config.yaml
n_layer: 10
d_model: 640
n_head: 5
n_kv_head: 1
head_dim: 128
d_mlp: 1728
vocab_size: 8192
activation: "swiglu"
norm: "rmsnorm"
norm_place: "pre"
norm_eps: 1e-05
positions: "rope"
rope_base: 3200.0
rope_fraction: 1.0
qk_norm: true
attn_scale: 0.0884
bias: "none"
tie_embeddings: false
parallel_block: false
init: "normal"
init_std_qkv: 0.0167
init_std_o: 0.00374
init_std_up: 0.0167
init_std_down: 0.00228
init_out_by_depth: true
optimizer: "muon_variant"
lr: 0.00154
lr_mult_up: 1.36
beta1: 0.95
lr_head: 0.00791
grad_clip: 1.0
warmup_steps: 30
schedule: "wsd"
decay_fraction: 1.0
decay_shape: "linear"
final_lr_fraction: 0.0
batch_tokens: 65536
seq_len: 2048
doc_mask: true
train_tokens: 902600000
steps: 13773
dataset: "wikipedia_en"
MLP neurons of a small language model. Each row is named by its layer, matrix (down: output weights) and neuron, and shows model dimensions 464-591. Each number is 200 + 20 x the weight over its row's rms, rounded and kept within 0 to 999. A neuron's up and down rows have the sign that makes its largest values positive.
After each neuron's rows, "raises" lists the tokens whose logits its output raises most directly, leaving later layers aside.

L6.down1640,203,178,200,193,175,199,203,191,204,189,211,170,199,230,214,208,175,204,195,161,192,210,151,180,227,219,207,217,200,186,244,197,204,202,251,227,215,207,175,213,254,177,205,187,185,163,188,244,219,197,217,190,184,214,186,191,200,214,199,165,206,210,226,182,202,197,188,216,177,184,186,202,214,179,191,206,220,187,185,224,205,189,212,182,187,180,173,200,189,237,203,185,152,245,196,208,198,194,202,205,212,173,198,218,192,192,197,231,200,175,212,201,224,207,195,223,175,217,206,182,208,192,180,234,184,199,224,205
raises: " England", " Sweden", " Spain", " France", " Switzerland"

L6.down1364,244,178,163,235,206,192,203,204,168,212,221,207,164,168,199,202,179,216,198,204,191,204,195,187,229,204,182,241,203,186,200,182,166,171,193,197,210,202,191,197,226,168,212,211,256,196,162,219,192,162,192,189,184,176,177,190,214,216,195,193,228,223,209,200,195,225,193,212,233,174,172,215,203,215,145,246,196,187,239,220,223,228,203,172,179,218,170,203,200,205,169,210,211,173,212,213,198,178,222,205,225,228,208,200,210,178,173,213,191,169,214,170,180,178,171,166,171,181,186,198,159,209,214,208,192,199,198,184
raises: "min", "gin", "g", "gra", "an"

L6.down378,200,174,202,185,170,186,201,212,208,202,208,211,176,155,182,178,197,193,208,162,210,202,240,201,188,220,184,210,165,178,228,197,229,231,173,194,205,223,214,184,185,206,219,170,192,163,221,231,189,223,186,158,199,190,214,193,223,198,191,215,219,178,187,206,214,209,213,208,194,205,176,213,202,213,221,178,225,206,167,201,206,173,194,198,222,191,235,172,174,214,219,199,201,181,241,212,190,217,190,183,203,176,201,208,169,209,183,186,190,212,211,162,181,186,175,188,211,221,167,200,179,195,170,180,194,195,214,224
raises: "F", "M", "B", "A", "D"

L5.down553,198,215,224,228,197,176,184,229,226,173,192,218,175,199,234,180,182,188,202,194,215,204,169,203,193,213,180,214,194,263,202,205,201,178,191,207,186,219,200,204,220,208,184,209,217,212,216,184,212,182,173,187,178,220,205,189,223,202,179,214,179,224,201,232,199,195,227,202,198,193,188,214,184,210,220,214,218,174,178,205,148,233,227,230,199,197,227,182,202,244,192,207,205,200,197,163,186,160,224,188,185,189,179,172,196,202,171,176,213,173,203,206,187,200,208,162,205,207,195,194,224,194,232,194,202,204,170,216
raises: " Date", " Name", " Location", " Title", " Year"

L5.down1062,194,200,199,192,227,180,190,215,222,211,184,190,212,191,184,212,203,183,217,240,199,165,199,192,220,231,191,236,214,219,236,227,215,186,191,206,214,202,225,191,210,177,160,202,219,163,210,166,228,180,240,186,209,201,188,219,224,198,191,183,187,193,232,197,201,192,219,217,192,205,227,190,221,221,151,184,195,194,250,203,177,226,199,202,189,224,220,219,211,233,198,198,187,183,194,190,195,229,189,194,222,186,229,208,197,201,241,185,219,182,218,208,176,188,211,187,190,167,177,167,201,197,198,218,187,230,191,178
raises: "y", "round", "nce", "ck", " further"

L5.down108,177,211,216,190,175,166,219,183,198,189,201,195,210,183,219,188,203,172,189,205,204,192,195,192,211,200,202,157,195,180,173,200,216,186,193,211,246,188,214,234,207,198,202,181,199,212,223,266,200,199,189,222,200,185,211,198,208,239,201,193,180,210,170,217,179,188,183,178,223,201,192,200,207,173,220,201,207,195,168,206,212,216,203,188,202,243,212,194,226,178,197,208,218,213,201,181,204,201,155,191,213,193,211,222,206,203,219,200,200,208,205,195,159,212,211,214,207,202,208,166,171,192,212,231,217,208,237,203
raises: "ter", "ting", "nu", "ner", "s"

L5.down326,173,180,166,174,225,200,173,183,203,215,201,220,219,201,191,190,186,192,190,201,213,140,190,196,166,202,192,200,245,196,212,189,181,199,181,225,176,209,185,217,186,194,180,166,182,231,201,172,238,199,203,230,226,205,162,212,207,224,191,171,202,203,228,223,230,218,182,162,189,213,156,209,190,170,192,207,171,195,183,214,192,223,202,182,189,195,241,212,193,234,203,220,178,221,208,199,219,208,199,181,222,148,224,199,208,200,194,171,195,172,192,186,226,180,219,167,215,198,155,194,192,187,188,196,172,218,220,184
raises: "or", "ional", "o", "ions", "ale"

L6.down1289,206,163,173,210,225,203,180,200,159,211,205,239,215,203,198,230,188,213,197,181,185,238,214,197,180,181,220,197,205,202,191,229,193,206,203,265,201,190,204,207,143,197,196,209,189,215,213,198,170,169,190,173,177,199,186,198,193,210,206,176,195,175,203,213,217,237,191,214,209,225,211,222,217,198,177,198,167,245,203,209,194,195,240,180,198,197,223,220,216,167,200,181,181,218,222,223,201,188,199,235,212,237,184,195,218,231,195,178,203,188,217,191,170,191,190,180,192,213,211,227,172,210,193,163,201,206,211,188
raises: "led", "lt", "les", "ling", "le"

L6.down353,190,199,197,181,196,183,210,191,220,215,206,208,207,216,193,192,191,216,186,190,204,210,201,187,198,185,206,167,205,210,226,196,207,237,196,197,197,175,185,262,185,205,189,216,181,192,177,157,175,238,217,223,180,261,215,185,222,207,209,201,211,253,215,172,187,199,213,222,168,193,208,176,201,213,200,188,200,168,230,212,164,188,212,172,240,213,246,210,174,218,200,200,214,238,202,194,212,229,215,167,187,200,176,210,195,233,170,210,222,159,214,201,211,217,190,200,219,239,182,181,213,197,196,238,191,198,181,164
raises: "ite", "ists", "ism", "ist", "town"

L5.down833,218,170,205,171,196,214,216,195,196,166,219,188,191,196,203,233,158,211,180,221,207,221,217,190,187,178,184,181,227,204,206,230,215,209,200,205,237,201,205,195,201,184,207,204,205,167,197,206,180,224,186,195,187,187,200,187,231,216,213,201,224,205,210,225,198,183,216,213,184,190,221,199,198,174,202,219,224,180,197,184,208,207,211,186,211,224,185,176,202,177,230,179,173,240,167,227,176,233,218,196,194,197,204,218,193,219,197,223,187,214,176,210,211,199,170,196,177,181,205,185,179,221,200,220,183,197,250,160
raises: " across", " throughout", " among", " around", " all"